Weights of a small GPT-style language model, trained from scratch on English Wikipedia.
Architecture: RMSNorm before and after each block, rotary positions, no biases in attention or MLP, tied embeddings, capped logits.
MLP neurons of a small language model. Each row is named by its layer, matrix (gate and up: input weights; down: output weights) and neuron, and shows model dimensions 384-479. Each number is 128 + 32 x the weight over its row's rms, rounded and kept within 0 to 255. Numbers have three digits each. A neuron's up and down rows have the sign that makes its largest values positive.
After each neuron's rows, "fires on" lists the tokens most often at its 100 highest values on Wikipedia text that the model never trained on.

L2.gate1537:178130168101034148072131172110073107136060057102111103200078078086135150090111119109175119136157124116125122119124132163124117145129120094144131202144104159072158121136102151141092106112087171128082138092110122149109110098107145113103096133130083112130148118154168167172184135141083152132
L2.up1537:162090151108058195129151183059119174179053054155152151196112110150089177094200108138142111122100123086192096086198144176155174157145049071147108144135116154097152093100085148158094178144114088113119126133167121117115173134113143142173107132145143173117165162202182121165126069119072155142
L2.down1537:100181084105179079125088100172151125102183169089087099063154153074162095158099110115152191112160122134077169164117081125071136148045178159119138123136137105108118161219171067098163121127126157104119111120119094146136066100149156150096113143159111109151144071121067143138152142108131127116
fires on: " (", " −", " Votes", "ald"

L2.gate1168:075160153128115163040128187126110095137113118160108151100146160139076091149165123130118118108165188177147123100148114080138085129130134072070181138082166200125155090127171140075122105178061189125068084145137084194134156116154111125106083143132126159160141129141132168119116113151137153184
L2.up1168:109132124111134131069135173125128058154135094149178154148184100190094073138147087138127114122176126145167136130148106082158117115145151039071177123087157172114185076135169148075148093157094146102094099171132119149130119099158091103109076140125120149130174138141084182121143097150174156148
L2.down1168:187101125171115055198126103134136200142121161058130126113109136087173136146092123100118156150127061103103127103124165181121157090127125182138119125207058047108057179128094114152139154087200122148180157068117163086130125162158166160135135128083153098126158125132152098109141215100111111098
fires on: " November", " July", " December", " million", " October"

L2.gate749:176054135155182116059155078124137135135196151152093172168211137148078121118110122133160124073122144123135144134106209154018070168076100123129175117093129133184135126154102100129126091069125115115154112144096101114136037162219101136177126171102112106103147138114133131155043108137125103185
L2.up749:132132193154138160125140140168118110106176120156108135171136122133109125170108144139114133109066093132162154074145154056065105129112128149119170118103142165134122115134163182082110104045118148129119112139152146065111121134133092150119138074149163112166063167117175133137149135165138163166
L2.down749:130097083094113079109122144163112099136094184082098101083091177109114111102184137083119104146189113150142131103111102167224219139106118106154118114112148124169104126142096118128143150156177093156154122086124130141117164123092188135081121178085110156170171052117112137100160114116111105074
fires on: " to", " Kunst", " reversed"

L2.gate1153:091126107168119105115128140092180142122090126163070143157146136127117127104105081108155159129095116128139112144122160132176124141065171115104090083121137093137105171090137129109128149169132094172099081137131124138090105100153118109134112141115159071147075183121103158196140165145167143156
L2.up1153:105140158145154134126153142109152147094075165171122124144143109106098136104072072120103165151087053118130130195150108112190139144069140110067117054130149134139076171135141126102117123172110115187134107114120126153113124101130095133148121113115131118162074208160126221170127155139154160138
L2.down1153:094121112084127131111147103135091109161164159081117158064143106164158096148123175119083055132153200112116093102182134127077133124166069133128167215161109149150137124173148109170130167110111112105158187124128094167154070181113116092148108152082125132118118096135157098105147140073108103147
fires on: "',", " and", " 0", ",", " Did"

L2.gate1397:147115145086135110082054102114149146124181113106129121175126153126154157122158110158131164100122106117083182061101164133143149135091145151127183097145149137115097085163103086135099137121103129106159128097135136133095056129086116123131161142100124180075093206111175147121120158146125091128
L2.up1397:130116135071112146086060155067107119133207104123132118162137126162124134097116129145118107095159125159085141072122147105139122140117120140116138106176161150109115111148106075144131174163128171154145116101092134129108106124070128171171182110157167153143081136088177142157095152116135088114
L2.down1397:119154104151135127162182167146127130118040157115060114057105073100140097150115116110107172161103148130169098136185099154117095087186103109181079173124085126141134144114115162110116129142134120156128157178151125122095153119133125099140097137066113111163149080178103141132056128138142194151
fires on: " the", " a"

L2.gate1328:111143111123139078094098140149105168120118112093142095162092161140139167130062122068073135130126205175129103078144123135059113133089120092118083080166116083151156155101148134061150110122186177080137136161112097079116153144178130137160201138154105148132136137103153153155133069150070177073
L2.up1328:096169113122163042108122129161090182140141097078126131141044164121140139159084143064071156145117153230164129131154089133093113155140130121114109116157149128122128145130120130096124111097160138141106186137119136063125153163126125159127190152129129148140136082122159151163176069147083179057
L2.down1328:135086123118132190162129129118181099095147133143146109134180171175105102153128088110169120165130088170136128127094113162145142140160138129133160154079100164090157090106127119129114133159119102142097147139115165170114132125132181077139109115115081133069147072201128137086138121074177128139
fires on: " him", " for", " against", " medal", " games"

L2.gate149:121189134119137132209142026152171096157124163137155107132182121093176165112102126168129128167117167192109137178128064101221136111151153114128118112132126163120089114161127148098161137111096155094170109122147116082137119121161124186132148086158088120135104134153084163113109122166153145122
L2.up149:160107124126152111112118140171140169130072075074139122069082125143136154157123096111061095113164096117149148146145148174086088076115120137071158146142126103115101128137126116168124048115195094111152136128098099191077155108087076175150124196136174140114165097182157107093184170122089120160
L2.down149:138180177103123127167168081124085123120161158163133110138156086102151149109083131157153149141129134165096144189105103076207171098130151102188126111119107116146099132122023082075157151129130134097106096145144103129175099147158098176150152097108120148159164138088060196093103131126172157086
fires on: ",", ".,", ".", " &"

L2.gate170:164126126000131103114138186099136103160104138139109136134131178133145136169184142090136118182143133165241128131154126127114164069165146140117095150166177083065140155139073156118078164113126152175130140106120118118059075111102145107160068151092129123066085146124117135041167123114139174166
L2.up170:149082123046109122142131142099131104159134162088101103197137091090146100172150091140174131160147109187183112068113137100126140101186120144087148151130114104072151133151126111168135144104164137206146140131149171187088115114131152142144087093086132180132110143141120152117169113155117114141
L2.down170:110121149218154125123123054154152098092155133118169141089088104121061135088126078151068112084110156077071094168160145139127179168063151120176121109109098145152103146101160149114164137166131097079108094141115133145114138139121119161109137108151099092132170116108147113165096122137129162101
fires on: " L", "ur", "L", " R", "ild", " Gar"

L2.gate1183:231133104146140138180104129085173127106181108121144088143097099143131160181111150191160090193112139092158121128134122067142125113179155142099131181046049128130166082078162116163149081199163083134125124174144165148085123102085081162097103143121146130123088101151154164143115119069108107166
L2.up1183:166201097177162062136099139149169089160154139149153101192117115137136155119120148205189155164117156101152138135171125059133104112112148118133107143124087163120122103133168108139162069107114075152169113170118110174132147126069141176108077136114116199115062099130124101089117145128149150172
L2.down1183:070114156152068228194110144140093127102127161125132225095142158098147155107136114125148089154120079084106118082111129122165145134120120115183133079163143130192132122101174138140120147134150132113124121103158139166147158090198120141143122067131059047073101164142114127149139161123088074080
fires on: " |", " /", ",", "|---|---|---|---|---|---|"

L2.gate900:136143130162180177064141122071145115062127147112102142137127153176078090177114104172144070127126114151036140159142170130150175128153107123137173143149097142129153107081116126080121123089130134094198144158098128095099102194152105115138145168107183104116176160146152143101145108128128128085
L2.up900:106199118071151196132140075159090118135118090118101194120116061179145168208132103131175138061092077158182145165156163124114148110127157149195224186145099112143093070079078090097162181120143086119150107091096097174124128101176140119133152141140155144097130154140184168083120139139165066110
L2.down900:155078129165088070143098169126159167070143178170095101146138169099085075113142152114103084195149154106094087106135143126127170169105118133074082093113137139128147133147169155116110101119148137132112165151108177117123117182099076144101047123077089115180102112150114138165125123162137140125
fires on: " in"

L2.gate1278:169170149133151098107164168148086166075098107087129110137153187111096188066133116135141123143190124112177121133141127102144179072110125151064146124091161112119095104134142135106102177147070094153190168080099082109151120132097139122143079165104177148100136066169086168078138175099134151158
L2.up1278:181211135155177094092103130114169148080109122089152073142139151105167128120142075154133097122139136180135121079149129104112134093097118139083105142157176115135133147124135162117174117139160151146179160102140123149120096142076096132116122157136208113144140124127107127093158176087068126154
L2.down1278:149067097157100106192125116124163073187135106127146175107138079216139124132199168100101153061126133129153139138131146158136142175175127139188151098059095155163145130134168084122136131156155166131151098174171145090123126133168153132127150153132055167133140114095144105163068099202109149117
fires on: " Le", " L", "L", " 26", " le", " Re"

L2.gate1231:158108131060114088143112110114168184136145130151148159172078104105148183138121070165099159118135106146171161141113109131143118134145170107126079157149095139123155146108131153105128097079163114172124060170131113120121130140089139162077082125171097078132081167116157087090163197091135121099
L2.up1231:157138134113146105185163121139150155172146105140152148220088154078147112132089106132106143125124102118147122129173163144154125129220127145114086128176153100100162144127143140117162073106112110140143136164122116157138121157093147134072030107154120105140105100087168128132182170104128135099
L2.down1231:093106090172126185113071101126096076102120132079076158126152136191135097151141181123138087149096174130125108192077147121118117173056132152106143107074135137136138137136113092149139165160099137131114161074107108104132128152158144142177169136111147154122173108158080152142080094139102127193
fires on: " |", " According", "present"

L2.gate734:108127185081110120088120148124144087059094080119089102145128097119136116151130123152123149200096089100124101110128194106142086100134104083116169136092118094156138155138132109155119138224100105099149094142154160159150130144125146146078133100160075123080091080178139139115199148133107138165
L2.up734:166162162108113161166141117101157126153128120123090123151107128104106118099116185229132100167109149176119160125133100144118129088095093188123144120128084118209081158170121105141150163138087150140097149121119188094156102114110130112141091092152166142140133164096210159101154087180151151182
L2.down734:139145118087101127063171173117085081074123086141105119138129132165152117142144097048172128163128062064111083131099158136168063112193195093167133100085154122061153169114133101091139100190184107131164087120133121105091168130098148175057141112092101112094112084185145157124212115106159101150
fires on: " on", " On"

L2.gate190:147121149218129149116103164144142144163177169162129147115154101078117130084118165097158064177166093102086152124177101157143131138042184099158087122146130157118110108076169094063105137135118113124132109185170121127201123083118077165106124207147197121196227177145149088135142119114099094094
L2.up190:164105170121138141053110182122128145107060116115132124156139120117086069146154209129096084143136151155117167084179135171187131094105201183128086132080138117162129144128150094088121171122105153094198116197154088118152148047147152106081135144194138103132131147096182123133114122116133095090
L2.down190:135153058052157093180148067148120149123124128090117085120081184132174169118126123096133198120125115155146161151038123125113112144150058106127149146153100124110108132148069124159161085115122149130119159072095155130133087204140107102183142086107125132091091133159115166127104182118118185152
fires on: " |", ",", ".", ")", " ("

L2.gate367:120127094103128144130111002103130184140120135148221146142146142085151115130122130057167115095073102124144133140152144109177138134143109114102160121154170097110114078144143142162110177144121081096215175068139137104092089120189120152123140142109160191157111153129205047184064137158097104162
L2.up367:121153139071146117135090031077136173146138098118178139136175152077161132119136108038101135122088088120128138191172152097185140147174097098105169115144140102117084067132103128160091203209082112096213139073136153106111124095179140150151161158130148168159079222132189088152108150112119103108
L2.down367:148099144184165118139134188149151080125116119124034123149082132192094137077149130178058071149153135064139113116149115140091141104127175150150069105114116154122147153091103142102118102113148143114099114160108147137138173145098154123132156113164105062113140118118094209099143162126115181151
fires on: " his", " a", " the", " an", " their"

L2.gate12:117173095124120060124121158125174123119142144125090090130217119138167121127209069107099159152118157187148154126156110155087122105183120134105177118147136154063142122111194192116114111106089123045175142062133171073147150130075117116083044168184122135175088120108101116096121154130071120171
L2.up12:179096133070165071161132153123174128115137100133150134195229115149134124098214095136204147147103132213136083153185088077130158139068122096174139099145107151074128141122166110126156144116099109131164121115089087106103080124128121101086121124158129138094059176116078109111132100113095139165
L2.down12:088142059175080191121134139162128146134122136153121124111062113140145103129042156097117098131123194074168162103074137140124112065168167142150087118136116101197131075127075097116202135116105143154078097114143143114177177084145108164169165075115138171061180079129180162175116143129155160096
fires on: " first", " Second", "i"

L2.gate228:181148105152084176108100078144127145114099078178098155140163080154095119133104123117151157151098161099122092129129097175144145093109157120080134133199126115051101042092110105105138122147170154147137086162112127111121131151120174173135094143121152150120168089087096139133153132112100111156
L2.up228:159118113097108160096154144096129118072103064152083104134098129149062115184090096096132184096108121130086141137118127150177127142082153203155107160172169201130142109106118131145095146187197123152146099146141128108168137085098128122131130082160150173155165119070129154130119176141137129191
L2.down228:116149118126163067170159109144180163158152220154176123108135122095177151128127103123059117090175128159147140151134155129109089163184101058142101190078127119153142179143143112148159107127138101141150137125131159132139108099130118115117149120050093131103080123149085159172059085127114162131
fires on: " in", ","

L2.gate1172:134125173140176160030131121128046101110230105219150113119138095159113155199118116155142103138140159108150130104106145095075053158190153127113141105160170135102153080110153097200143140170124100147143171160101118133147095131144116103101105126054105178059145123119130141124177144197170146143
L2.up1172:128161140087094153075187112134128117109152147131117125140102093205102141149131166104100131172105166083131120119097120112082103172214119066085140139110130108115154141144157109156090105179115090087131087194182076128183127106158138112101138119121118113087173127085123166159134127234157126133
L2.down1172:167135100117128098147125118106132202119113142118165089109121119078087134088123169117113117138182093172114110076123158109139136107082152224139214143057080111123168124100116141139180095127200151164143120098090149121186055171090180131164090188126128175132107138168142143141154167115095114106
fires on: " took", " take", " takes", " taken", " First"

L2.gate743:192118087119102100116097125082104161095098167100185130142157099144124169168135139120106153169174152124135081110095109125167159118124163113174074159104137181132094078157140108150138166205116130090164146166166129146206116084133158117105122104082094118082072125165167132112128181124133160080
L2.up743:163150120078080137076100140109113116109095166168143114100146121106114133176138150183150170108119135185130099075107125142185160160097105131161156128115101111095098129166077145130142144195150158120215074190124132174099112101104092084105059170130110144159079121187105140073170122198119115153
L2.down743:155091151126120118127146107188094107136152137083095202148153135179119128100140079132097080099153148101097181157186157123115110127104077150124104149108147098156155139115098102110101151180096113164146150125125196082101148130128082121117180145121141087153140124103156154173086108132126143144
fires on: " on", " ship", " at"

L2.gate1267:149175136142178110128127107128143124158112115064143111081137165153071087035113189122179151134148099109111128148175156138122130150198066118150140140076102166168104132204159068122132097110148119102113117087057137168142112136091109173099091133129122130129152118140114149085112117123166070108
L2.up1267:123169129103170103097138180098098134158113127080084130099115140130114095111122175124163112126146121055111187128163148121172129144134104133156153132083100147168131135098119096155144114071124124125074091108106147139112035115115110169113111106144098128136202118157144142100131120088142103066
L2.down1267:135053115146100181126119118110117150104149120190152142169187139060192172197139107162043139139105152175127110143083177178093161089109155085086130096174179124095100115137138139161085141174129162107198135179153166085132145114163117125146127069134135169110082154167112146162091129126109122181
fires on: " o", " O", "ā", "ō"

L2.gate764:159140152119156084166119165175152081106161082114125120149094190105148129153186064148173119153109150133115062102156125061203132171106130129130145159108087141147094155117126137134134188101115069142110155099141040123101172100096103169063172135130152110144087119199115122128135171179107109114
L2.up764:115123056099134081143155162193141164124105119089128122148143085144110156111091118113126173186150165192136114118102137168184175117211095161166132166138085097060159129138126108135077090080126115086095093151126145118112093080128059167159121091095093118101166191141117139118169060065119080176
L2.down764:135145212120182127133088129171122120110147112138142125150078208101118129176124081144156136128106123172068118162149130035145111139123161087078105096092106143118100107095139145079160177129111114114090165142149076113147186093126133121114171111112121137195075125156080067171165127166140176097
fires on: ",", ".", " &", " autumn", " ("

L2.gate1050:161143175153215125108128136141097165108094129144123099123103131145172152060122082151094135134131097130136115113140200139110161159125125174147134152158116090133117137105140121100209095176111122178193111144107140172134142159170175172113143169162182118150109114157105162126113113095150088116
L2.up1050:164100143128154114179113108050162175099135141149150172133160084163178127090107120120121184091151153127144128184149144092057115170141140138095179071112140148087123190138128096136126138132140142108087123188041106120148101121119148114080125079148087119082126146115180073053122146119178164118
L2.down1050:163226164160114146066147135182138111143099148064139122134120138136165167202136170133161126159092073144114192064112098118201161117093131152179075104096075123143119120112135131123123104157091100134140121084143120122104151105163167137135085115148131154147126071124092140200145143133139177120
fires on: " 2003", " 2005", " 1999", " 2006", " 1997", " 2013"

L2.gate886:119155160138159069132116135088059151153133091150159103103143090151113118149144101121136157120127142130140135116094120154128153101048153112067135130170154133154134142164110143146128202117059051092116116119132129138135132117127139097114117098125131059085149071114179069116131162177102139111
L2.up886:157135142130176127072140142075066138129157108152127103112168060140168111122133139073168152113115177160098129148096089126145107097115167141078111109158161138174117139083150139174148191106169059053095113142124121161151127121088126145107100091189152111099129120086185111144170155118035137129
L2.down886:117145132147152194113139158149151099143121135137103139128147131100179131068182148108115103130159157137123095141145137108141131154142142124149114076078110169136062154076086101100131110101109095146065089153123095183132118134118125191093110119124106102131137140147123188176134146037115122135
fires on: ".\"", "!", "\"", ")\"", "...", " "

L2.gate200:120104181176164143108182126132178176123126143106156134117102119144138164164188093122146091087147100125181117088103142157092116095085074159146155186170117159175120113089130101172127122150120140141157101139172114086111122148097103149119064118119158117101135122160112088085138133157084144176
L2.up200:150115168126124134130121132136131115162150105105109127151090156112102142143086132144149126095138101084104123097216101084149132169115108135132153094101132126102124105123158106169140107121140100166170149140098147058116144077184177098159144113108156142151140137072132161144129148120099140136
L2.down200:126147094143137144114111141099135165126099137132126122117151118133179148094123158117102124127113146153118127142073145127155081113193125107154137153150172128097156144140151091102138190075131166116133135151106081156122134151099085085120107191133112138124109132233148143104155123073180142111
fires on: " of", " to", "on"

L2.gate15:127098097110130138097153132146199122152143113061058154099157159143087120105198121095153112081117119082155102141126159153164127155095075124161183090161129137153160152124077081151140076064159139112157128168112150089108195146131161151124118107163131144113179075127134160168134118103119125121
L2.up15:080129158154115130101158148102197146092077125137090046206105150125167169173133162070122085096105117184098163136100103083123132194157157118067103179128153178129193159079142122109134152069075119083176138081190188103146225184100134162129047093159037123108096101151069137138145149102215175120
L2.down15:139127096089159083131143118191099150157172141124145199052152148151084124126071094175119171164102142073096121100141186169125116108137150126131151104117127110126060084174114115171148153109175127184115133125119080143169079068141107088146160108117156142173120107076191117110111136138067073130
fires on: " the", " The"

L2.gate888:123075148090083157153167121123157065129115067117142156149098156236101133106160109115157120184140093169174086145149156163167180114102085122075149160143145111122227123145109128120151152135073109075150104122111157188071072149155128102145103160167148208163153181106133138134136143101141163158
L2.up888:077163140112151147110119142130095197165113105141145135103132069099115131164058086155083135164174105171122126158122108067157098128092200125136120124114125070117137078129090117152082119114073153136177031141109133111156143112078100205073138125182112131120098136123123132116159096123115140122
L2.down888:192082109142116100115130163124149137118145162156132115147150171182129146110121152128140132141120153125118126112138146125098142159129063110133113161133114180142132128153121132113164177108134107103087217120105127199140131180157135093145106108116172147166154100154119155144152157126110137080
fires on: " (", " [", " ^{(", " (\""

L2.gate1378:191153127163096152092091137108129119139077136164115148188110201141154145089132125130101110180120117117188097145131099170132125109188145107145166127135187047093127120110155122122107175106172111121124139134129136101148127133112155118144141185107121182108141125183152175144109116121191123191
L2.up1378:109079136083092185086085170121075124211112082128128174131183122109072129129117131190093099157124135125154129140109123111115134083093085143123205158084136107164200126093136136125116111101108132078133139141145168137068115081144135108101151133116214184052077176090126147138099159058087150090
L2.down1378:151164151159192099163121095157180139031129150129161083136106134102146113086089108060126172109146121105153126115118139160108090128164161138103125152154165163101065170145139135119168186169115157138094115134124130134186090171146119109153082112157044101186186068180103103152160100145223111127
fires on: " ("

L2.gate539:132110135154167169086140083214119148187136104185120103094135105194132091160113147127127174153067138199097148194182194141137194172095162065131086133107054151091180113160182096106070132150129141080116147124170157077174116165085121095077149146087233063112179103110119117051160103116191103078
L2.up539:116138137167122120115089100152117131144123135102124124160110145154074133132192089089129126035163107129160169096201173169120145118130102150206159102133120110086179126130105104064168110136098129114136148170071131113099152169121093154100135145079160122112183172178146140140167145115110139147
L2.down539:174131094115106117131185158113126097086162164168062150090202140121117151119086087157104158160124151162079125182135103094149158131128155138129162139105084127102140137119135125185083121130173126139123130108128124086165129157115147113111129109182136111129135100107166108133163095161158173124
fires on: " of", "-", ":"

L2.gate1643:151093125169177152117150101183150130145189119051111103107128170134100164156071119118083098120089135168157111126154194167155200115089154076137134186131095064136089164139134147086199135145179168136112163156129146106162125119125123097124151151113132112139226154151118134113135150114103149147
L2.up1643:162060152169186171098138089174122173153182136104147134104125140099143142153063154118048102122122099181160154147169172175189196123085113148116152151136133081117158144152143172126188137149189156163112152167141163056151153170120109125141158124102143098145185150140137144084130150129096154141
L2.down1643:094168112098105139151114111092104078177218177130146172123154085120127136118181175168138117115160161177121195172103152134112153156132172148131119153152092123163136133149119077148086084094116092148169053109130173070123141126106174145061127148116095162136142137172151109128079121097137131113
fires on: " of", " 120", "53"

L2.gate213:120134136091130119128177136156153090128117117112124150128129162099116067118107190102121064151142107091088148157132147199141105094089140109109106147093174103097132118103055155169085177089160131083129132105165097086181130169128097049124110106188175121097112085103167092167129124065202106101
L2.up213:076103140159139201158171148117098114103114122128117149147085101106133070104117150110107087117166145137107125087201093143157138131119128114132110149074142118111117128077094129134162130148174141029189118114100058112125152160148157124154068126117121109116120146125164149141104192109210121113
L2.down213:190153106097153076128090152137117157172177117111115081112166161106125205136165127167174148120093162088146092141044149132122112118098111162118144098159149138135113141128112143105092095142065123194081087193171207113150135097147089104103179127144157109129130062113108120112151050155067162132
fires on: " the", " its", " their", " L"

L2.gate1577:116131199077063141109128102194145153151112125132114126181152136146132088163118127195097163122141145120128132121154094133123101112216142109117169107087150152083132135135130124092157112096141111113156114115109110127131136118167120178143124093162144134095175172150162172075129111160087126139
L2.up1577:146097116130182105143134076122155139163184170138157129164110170077108109171162137141093101118097099155163162170151095127176143180197152157133108157195122164154175113137092088197124155127134133155161095153064117105108106121141131106109149149178146089163203119125137080113143116115179147130
L2.down1577:128128129124116103083119148111085101117156196094110117141138068117148143126101155154118138116095119091098103106144114152102103129135111102104130082116104102109133080150129092137098159105140161089115200141127104174127146055096149090041129177142134156106179163131122177039128101123099104171
fires on: " |"

L2.gate1043:138126155133128152123147097121110161146112086093125156198096112151085069125168142123082110122132036124093146051163091150103105130106068100128123112201125099128114124160178189137073073103081128097114156135119133083084133098088088125169124106129150087064119105195111157094119113134152119085
L2.up1043:160134140099154138102150101154141203111137158107144182196113106149134088146155183103128135132128108121098089112146099092154068152137109086155153101110125142112147208189132151163077128119134088117141120136122148088113148091087155070161131071110133077097148120180115193104132085117165113131
L2.down1043:106097131102101123151072215117151088129139160098161097138146122091158148118111108128147117115120187143097144123137181119177144112076174119161117133088121145190140065148143081117173093185190127104168136172205118150143138124136106109040092170105147220147094136107124075146110138135160145217
fires on: " between", " later", " of", " on", " in"

L2.gate1171:137131059110188091140139113078099105167133101150153079136130126120201164137127122124176171144091151128112172120127101125115078141143131091059133063131121069158110126101196137133145096078095116185134075113145172198125141101117141085116161081123159141137080152098172088072109124068160069131
L2.up1171:104144030084132111132136097121113126146131094214124086131110127147160172144122113144130188115099142136129153136120151117130109117139117178078103112146095057172115133076187149128175115099125083170125069115194159199124114076101154065139151110097138155123073156110134112132136123074169074127
L2.down1171:156113118133115112103094120139085113124103132154093155146149102117107113101173141130141050128155144115087129102152140123101133079097124121142133113119108145147186138163145161159179135145145209155138158122172113135141075169142109116097066172105082070131131096130148144172089132125047124104
fires on: " |", ":"

L2.gate41:138143096091119124090143158138130126126152107138147107147148151138140148141159089103096121130146177144130101108129145122077131190108159108152092110063096064117092107165085047119097104160112123086099100129206138157134152076136157188132090215141084122107111176124153193138137217134200147117
L2.up41:077135157184149125158102100074162121123139124139126115101146150143152114127078122081039140051151124084119153185052128224105155108119114119128160126107121123146092132134127131146159214189065093089097122065110194101095152121147093134120148183141103126082091156147183131153136167139127114079
L2.down41:141091131151135149125102116186059080131120152091112099155143098121144132069136151144172083132150124112106106122150102096183063117147122126084095153125206130084153155087102145155185090074165154142133181121073106112174144172116132063114157092156109151137214101110109084122125088122103149150
fires on: "–", " –", " and", " 0"

L2.gate1668:098138104160116118079133106124120151153172111062123078147181127117199113183120085123163130096184147182118160130109125147128136100102138079083102237093153144103051091110101160095106135149149156110152119094117125125143065112141152121164075137146143133130114097133141091076185191137163146128
L2.up1668:127121086121111178079141107100137140152186156064158079184185093114164086162158108135124125123128122177133152114102148136146115107064114123124100200163086124123071151157111174055111124146146160116151106095147097083117103111126137170178104157143110110095107121148151114061189147115136155118
L2.down1668:153106098043094210146126170137126145141125139128151137156154111139124083115100127144134155185113175114128074120118137114147064122111124148125148071201095049099129095177107176095136149129114153162171108117096084104117149172154111176129153136077123154132139133150127165141128043122081155113
fires on: " de", " De", "de", " von"

L2.gate56:117121078159082116109127089143132127114110117122113072155146161132158081115137158151125173144144113141086102112138110127135155160156201082147118228158106151131168096080118143068181099106114067133158109112166157113061157126137084157156076128095126098123115147135109150145134075116119188132
L2.up56:146198097099139155102090101078162126118114194148159114108163108145171156197108121124143150113114134128133115118159157070147098112149089179126137109201114137146076149135064137110138115146193143135112147106107191129187077118121126139179147123112191103101117076109149124091048119097039090114
L2.down56:143065120114118101140188105126133103138181156099102144169109119096104084119170119173166089176172110132103153122145108161120132145181206071172111204098114134125159102143170119119146142127057089112122127130131125140066180129146131095106081117094122130153091130152067137203162121166157179104
fires on: " In", "In", " in", " en"

L2.gate595:128156156147179127138086105157128159116145118189082142168225134102103106121117144079157104111136086148100161159092151177130122139114187081158034113176154147107160148128123107128124150126180058172147042147124065147112161121103153128168117100114174095125119169121032064177150104123173127109
L2.up595:141114150137094140119143168133073079127139152136087122149120125111158145133116121114204129161124177122140104117159169099188080126184111149123084091166103046105186138131087130094116101118111138133144104155132136099144146134106119171103128118187145151141117118100119090120140153166101138196
L2.down595:098178135084162131085105081152166126095091137161151128162185148154150129106096164134050118098149112123099160102122096144044173157124139101129134169092146187156160115106163084161165118096100133152158140105105138197124128143104132062157110097078167121092134133109136160103109111135138142054
fires on: ",", " No", " Hard"

L2.gate1185:117146106123127169118123123132135120127182154058183077092157145094132138126141067157163081125190124130137145120135108155130178150105076163144108186051054130167158112147123210098181107138075117108120138168143141134189052143181124114168097183138135124139092132108152143061172111160129140168
L2.up1185:090136120110125132111116140110142136099118105116196141150164109073102153141123066141110083151137076115071139103135136078110101148161120089103099167119127128165129113127151140127121112098103134133154153160103097103098114131112162146184063158110079096083102129153146110121126118091137190132
L2.down1185:153151115095086175121105157111136133103101065194164165164161116095168148132108122137108153210120145140076140101139150063142063119162165091104099114170150111119142078156162146115104136134168118117213151141063121087138109143086114143153117112081105137119136130163132153180127088118110162146
fires on: " de", " De", " der", " del", " des", " La"

L2.gate533:168155121180154074139085153127115149141161114094174075150138093097093061138136157125130168086094103076164162132041099150146087112144195129094143196142105074111119186102082124089078036234175132157114168137150170130163128135129104084095136175148128117165071079121121155092113154159151121125
L2.up533:162134075175142061108125137143117142156161095112188056162124100087107107123122144110056155100086114067169153154076122143133091126121157153121144154125096058098114196114087175069136096217132125153134160104143146179153149135097113108084117117139169117155076066126134198080123148131147110114
L2.down533:110106122081122163105202068082145098122132177112107141115102170158180134141129151111154079119186134215060121142206167109130126161095129118153130074097174184176157079129112109175156183069122136102147085137136094070132173102090147123137061076070109159075143151096081125104137110101114124119
fires on: " |", "–"

L2.gate624:089109132148160158116137086152158127086101105086173121099162116168124156133160159140128053130180115085127205179152154150189145091130145175108124119189113136144144153112164135062141110128219175127168188074139095133137113139193155114101159138120106130173151165200117097145122121181157118111
L2.up624:178143127115164144165140100092081144068105137175099094104129126147138130139186134109145126145103126099157142141125119151163191180060065102150127161159116060108147116045169136145120162130183124084116201177128132126114077126189086126132190124152138108116127149179093119142121131165091130170
L2.down624:088123123138122138124103154161152136175160146079166106129115141094110080100117115143113118127098129133108108109124142094106048100155089152126152082105185167135109112218115120119153083101027111160149100082123139144128176110076154158101053156139171193086071107089150077124136164130162109078
fires on: " to", "ings", " in", "ib", " of", "″"